Weights of a small GPT-style language model, trained from scratch on English Wikipedia.
Size: 13 layers, width 256, 8 heads of 32, MLP 704 SwiGLU, vocabulary 5652.
Architecture: RMSNorm before each block, no biases in attention or MLP.
Training: a variant of Adam for these matrices, 451M tokens, 6884 steps.
MLP neurons of a small language model. Each row is named by its layer, matrix (gate and up: input weights) and neuron, and shows model dimensions 64-159. Each number is 200 + 40 x the weight over its row's rms, rounded and kept within 0 to 999. A neuron's up and down rows have the sign that makes its largest values positive.
Before each neuron's rows, "fires on" lists the tokens most often at its 100 highest values on Wikipedia text that the model never trained on; "fires after" lists the tokens most often just before its 100 highest values on Wikipedia text that the model never trained on.

fires on: "193", "180", "188", "198", "196"
fires after: "the ", "| ", "in ", "In "
L2.gate183,236,252,143,202,221,250,273,199,93,223,185,151,117,196,163,160,211,170,342,200,182,199,231,178,257,128,232,212,244,119,219,215,259,161,188,205,182,246,160,200,217,241,199,199,68,199,200,254,237,162,295,166,193,191,165,215,209,223,249,189,108,224,211,200,226,158,213,243,202,149,195,210,222,162,143,226,111,198,124,207,211,165,136,194,188,250,201,236,158,197,205,105,165,155,265,197
L2.up183,194,249,213,191,152,198,219,233,200,198,163,203,174,135,189,242,167,281,223,193,221,174,307,208,161,173,204,256,160,149,277,212,216,224,204,153,242,192,183,237,108,200,176,192,146,175,245,190,258,247,245,183,141,288,216,131,208,195,241,245,179,159,192,183,244,212,176,241,165,236,208,207,140,210,171,200,190,208,202,202,199,144,128,172,203,175,175,111,181,253,263,135,203,239,191,221

fires on: "\n\n", ". "
fires after: ".", "|"
L9.gate626,129,200,196,201,272,162,186,169,161,215,228,187,153,171,169,201,172,193,95,166,224,211,178,255,257,240,219,196,256,219,221,187,181,167,254,176,197,241,210,168,238,253,227,212,202,199,176,270,153,143,232,208,213,260,204,204,246,147,256,222,109,285,255,253,125,241,215,140,275,242,223,209,184,121,120,239,180,154,186,172,166,220,75,239,243,265,226,206,191,218,226,223,159,258,224,161
L9.up626,177,177,223,143,211,160,166,203,85,194,194,119,174,145,232,198,193,233,134,118,237,205,122,259,178,162,265,182,224,194,183,156,231,198,190,168,215,272,154,192,163,285,185,155,210,233,211,155,207,167,254,183,180,206,228,166,229,217,188,203,250,189,227,184,241,250,142,85,215,231,194,202,212,140,253,263,150,213,114,189,224,231,204,205,193,289,202,287,249,113,289,192,187,195,223,112

fires on: "53", "36", "180", "45", "183", "193"
fires after: "| ", "the ", "In ", "; ", "in "
L2.gate501,198,198,179,145,251,179,197,258,136,120,162,188,226,177,235,204,218,181,206,266,176,225,266,135,206,185,192,207,126,115,76,228,248,223,189,202,232,265,243,181,223,177,192,215,169,251,243,178,238,177,220,152,125,159,216,146,220,238,205,119,177,232,226,191,213,187,139,215,158,208,164,223,122,197,113,168,217,178,170,187,156,198,168,232,195,240,159,176,200,222,226,201,175,234,190,183
L2.up501,272,243,198,294,221,215,235,211,189,188,184,198,276,190,223,185,226,214,146,203,196,260,231,152,285,170,179,175,193,189,229,240,147,223,149,165,205,242,165,176,163,257,181,143,161,217,200,209,288,267,188,124,223,192,156,151,151,203,189,159,156,266,239,261,212,166,133,167,158,171,287,231,181,148,225,217,204,185,222,179,219,141,225,171,162,101,239,167,196,211,190,158,256,267,155,184

fires on: "\n\n", "\n"
fires after: ".", "==", ").", "|"
L7.gate411,210,226,239,214,166,203,205,150,161,231,277,133,160,192,207,170,190,254,200,247,144,217,184,191,187,184,211,174,212,205,272,202,206,155,195,246,166,216,245,210,201,140,226,149,189,268,128,201,171,202,252,267,244,230,217,225,244,272,264,195,180,218,212,267,204,208,255,227,238,150,201,262,162,153,113,236,278,215,226,163,198,194,199,200,229,231,115,160,229,255,152,190,188,231,137,191
L7.up411,205,215,196,130,202,198,221,113,194,157,182,178,228,184,269,187,210,198,152,99,198,218,232,222,167,186,267,205,133,222,166,143,226,136,191,140,249,234,300,243,177,240,266,234,181,205,189,175,197,235,201,199,164,167,191,204,246,222,214,186,222,215,206,203,193,218,246,155,156,203,144,162,142,198,172,248,272,234,159,199,157,153,251,205,199,267,194,182,191,247,122,264,193,206,237,190

fires on: "s ", "-", "\n  "
fires after: "'"
L3.gate270,130,73,187,264,201,161,223,267,215,192,226,196,167,203,220,175,212,216,253,197,222,176,201,222,253,188,148,252,214,204,192,189,199,166,205,179,129,253,270,178,237,262,219,158,145,265,241,223,196,173,234,166,154,206,175,197,206,229,283,231,149,179,220,255,197,193,261,162,247,203,142,257,219,183,210,200,227,218,133,170,112,230,134,244,216,223,188,225,168,259,187,242,169,222,204,228
L3.up270,232,191,168,160,242,198,174,168,177,168,260,194,206,152,79,270,233,173,159,173,215,210,151,245,270,199,140,214,242,216,115,156,207,167,204,181,193,142,200,199,207,243,175,243,226,296,174,161,234,180,200,261,203,251,121,137,239,217,275,194,170,187,167,188,224,199,196,171,210,160,202,210,254,222,163,172,168,247,225,179,149,247,191,192,168,207,159,188,295,186,245,223,222,159,167,227

fires on: "–", "the ", "2", "Bar", "chair"
fires after: "1", "the ", "–", "at ", "^{", "Santa "
L4.gate540,187,207,234,113,221,187,147,227,264,153,308,190,231,130,92,191,125,207,175,211,192,129,170,249,202,289,188,227,218,154,196,213,175,241,218,243,207,291,185,239,260,175,154,239,148,211,211,166,281,185,248,218,204,177,182,131,174,249,147,234,218,208,173,242,188,230,184,241,250,172,206,224,197,192,258,218,247,199,178,219,181,199,185,158,161,166,205,132,141,238,182,184,175,151,189,301
L4.up540,227,236,176,143,184,154,223,127,210,230,225,178,217,301,204,202,230,313,175,267,178,186,221,196,173,149,182,132,235,190,266,199,139,194,270,272,143,202,236,185,79,258,224,251,209,143,132,215,134,239,176,197,232,240,135,90,145,238,230,190,154,190,205,227,250,189,138,227,181,168,277,206,148,218,207,230,209,160,185,215,258,183,192,188,168,230,284,232,128,231,184,200,173,180,224,238

fires on: "196", "189", "188", "182", "187", "180"
fires after: "| ", "In ", "(", "in ", "born "
L2.gate92,209,96,189,179,133,219,268,192,162,142,256,168,198,202,222,183,252,221,197,150,241,248,200,121,197,157,232,215,116,141,147,251,181,191,173,176,171,196,161,210,205,188,165,224,203,159,172,240,166,165,191,182,215,220,240,182,243,200,218,257,218,186,256,227,167,253,183,250,174,194,131,217,168,137,207,205,250,185,169,135,139,272,153,152,188,118,180,172,179,164,191,153,195,170,217,211
L2.up92,126,217,158,178,162,268,269,182,172,214,186,178,188,245,271,246,237,207,154,222,216,151,240,220,279,203,230,202,256,173,176,186,206,217,205,231,218,231,203,190,128,191,200,201,152,227,191,113,235,249,171,187,234,121,199,249,202,164,215,156,242,213,227,164,171,217,168,152,228,147,237,184,216,144,223,146,212,212,278,273,222,179,170,219,273,211,239,228,244,165,267,178,200,206,226,154

fires on: "s ", "ese ", "French ", "ican ", "Spanish "
fires after: "'", "the ", "-", "u", "am", "oc"
L2.gate316,220,178,122,106,228,139,197,151,234,200,202,229,184,149,180,200,219,170,198,261,247,192,189,220,203,203,148,101,151,248,245,133,230,194,224,193,165,219,227,126,153,205,227,236,233,161,251,210,152,190,185,252,178,212,138,261,155,314,226,246,191,191,220,193,248,170,206,188,270,198,259,218,181,105,129,160,185,166,180,189,182,162,189,229,216,162,174,227,204,196,233,183,245,194,161,187
L2.up316,156,170,214,258,198,168,181,222,172,147,230,276,183,112,112,119,198,175,213,179,194,129,211,277,221,213,165,169,158,216,153,143,222,145,248,183,110,177,217,221,172,150,145,186,252,156,212,136,216,185,218,220,109,207,235,188,252,202,206,206,156,198,179,185,219,215,211,164,235,245,222,243,175,153,243,190,216,176,265,149,171,243,137,176,111,217,228,196,256,204,207,198,211,186,224,199

fires on: "\n\n", "\n", "| "
fires after: ".", "|", "\n"
L7.gate311,209,198,193,216,256,182,204,149,186,195,271,223,218,225,167,191,270,229,252,194,227,242,298,204,214,192,187,219,170,117,219,181,237,287,225,225,244,255,250,209,176,171,169,253,159,211,186,183,191,228,193,214,168,209,172,201,150,155,185,151,220,186,164,256,194,151,221,266,244,281,118,205,164,202,136,230,285,226,167,146,160,213,203,170,265,207,240,233,226,248,163,163,238,250,139,173
L7.up311,92,229,156,224,201,176,194,185,204,212,215,219,235,166,160,164,245,216,266,208,209,222,204,223,142,223,110,159,147,204,222,165,190,158,234,183,229,286,194,189,222,183,199,208,234,222,187,154,133,156,193,243,168,142,236,231,162,202,213,158,186,176,196,209,98,181,240,187,249,209,186,189,192,217,187,249,188,151,227,214,263,210,213,252,289,251,225,161,196,231,190,276,202,206,148,187

fires on: "\n", "–"
fires after: "|"
L6.gate560,184,211,156,180,209,195,118,233,209,211,222,172,200,174,182,216,168,238,134,187,234,172,198,209,183,147,168,179,208,193,184,209,247,226,162,259,122,239,206,248,158,194,185,131,203,218,198,178,204,216,213,169,193,184,172,158,187,149,166,219,154,195,198,240,170,203,211,237,204,157,208,204,187,186,183,224,272,284,152,112,110,192,191,156,159,188,241,140,187,247,131,247,214,259,187,258
L6.up560,221,202,210,158,203,226,185,150,236,195,218,175,258,144,193,182,232,259,171,148,202,195,205,246,220,189,156,243,201,151,145,175,213,156,215,137,185,225,203,175,207,192,240,207,223,182,179,179,142,237,175,261,243,250,181,248,187,163,172,207,199,176,146,207,142,152,201,160,213,175,191,289,235,185,185,256,243,195,224,169,228,271,249,245,197,160,144,189,202,208,167,298,161,201,171,163

fires on: "$", "One ", "each ", "first ", "A "
fires after: "| ", "the ", "\n\n", "a ", "The ", ", "
L7.gate174,143,265,214,185,197,156,161,196,187,170,214,227,199,208,186,177,184,240,166,212,239,70,152,202,206,155,180,180,185,246,235,203,142,105,187,204,204,217,228,212,194,157,185,267,233,227,234,221,154,194,258,201,202,194,121,180,225,201,278,251,214,204,122,163,284,214,268,250,162,181,164,236,229,260,222,207,229,211,194,218,170,116,277,232,230,256,230,163,248,156,244,270,162,219,218,112
L7.up174,161,121,240,163,206,217,132,183,190,208,193,197,249,233,165,206,259,189,133,219,209,107,224,214,165,217,212,157,245,210,244,166,246,153,206,178,240,140,185,147,245,201,133,277,165,260,195,211,197,115,183,226,302,199,238,200,156,223,210,243,273,234,151,160,202,184,222,163,197,193,167,199,189,281,223,253,171,197,261,211,173,162,161,157,273,156,194,211,215,226,142,234,207,232,229,238

fires on: "\n\n", "1 ", "\n", "born "
fires after: "=", "==", ")", "-", "| ", "–"
L7.gate558,232,263,254,223,167,120,224,191,218,227,199,170,149,193,160,212,255,206,276,233,207,218,242,240,192,141,186,221,150,175,255,191,261,199,192,193,229,154,242,198,263,201,240,210,219,199,116,156,181,148,176,174,219,192,195,213,217,211,208,145,220,197,171,201,151,130,196,230,210,209,199,234,246,146,175,243,182,227,231,247,120,166,216,172,223,208,194,305,270,216,203,134,205,189,165,174
L7.up558,194,273,235,183,194,231,246,224,126,192,192,152,168,205,200,215,199,192,199,126,207,233,204,195,211,160,241,159,140,199,160,221,165,221,226,218,179,241,211,197,234,199,161,230,216,190,143,197,145,179,160,211,241,171,222,195,209,250,162,149,171,185,172,204,233,225,244,206,138,183,192,268,209,193,231,221,263,305,184,223,130,196,203,216,200,166,168,261,227,216,164,196,180,216,169,230

fires on: "pp", "plat", "±% ", "hold ", "Nominated ", "Plat"
fires after: "| ", "O"
L6.gate84,205,218,240,125,186,161,179,216,172,171,188,184,163,140,220,206,252,252,94,214,174,172,156,140,215,188,154,203,199,108,197,227,178,190,172,253,202,221,168,243,190,240,249,277,138,261,175,198,175,224,160,196,225,185,196,165,192,162,276,169,195,161,252,224,157,204,289,107,254,171,191,285,172,271,229,157,268,215,256,209,198,207,173,197,213,263,226,156,183,256,162,204,207,207,236,148
L6.up84,175,239,190,213,222,131,129,172,181,202,158,221,143,124,243,242,208,184,187,271,229,165,227,170,138,139,249,266,229,162,179,178,160,96,242,184,253,221,224,226,182,160,229,187,216,184,148,193,166,164,212,231,132,206,164,157,177,194,240,228,222,205,189,166,131,232,185,166,137,249,207,171,191,147,153,191,219,188,205,219,256,213,181,223,230,220,172,193,153,228,217,145,249,205,255,254

fires on: "\n", "- ", "rem"
fires after: "|", "\n"
L7.gate219,210,195,234,180,198,96,209,245,216,157,203,168,218,194,155,214,189,211,215,177,167,184,218,141,255,222,211,237,188,218,244,236,184,128,143,210,197,221,205,197,261,199,182,207,220,217,184,172,223,158,198,135,253,183,131,234,107,184,242,196,203,224,243,220,141,138,185,173,233,171,105,181,148,247,202,171,218,211,228,197,156,163,188,146,286,246,147,156,179,171,240,208,238,304,141,179
L7.up219,249,237,157,229,237,165,222,131,217,196,204,137,178,144,159,177,149,197,169,181,157,225,155,207,186,220,159,121,177,230,175,164,264,192,224,222,175,284,205,294,213,263,232,160,225,189,214,109,170,227,182,162,237,216,225,182,185,164,263,179,255,183,247,263,206,150,292,127,196,128,169,203,155,226,123,167,254,164,228,196,211,203,280,147,233,290,237,160,213,258,252,256,245,233,182,266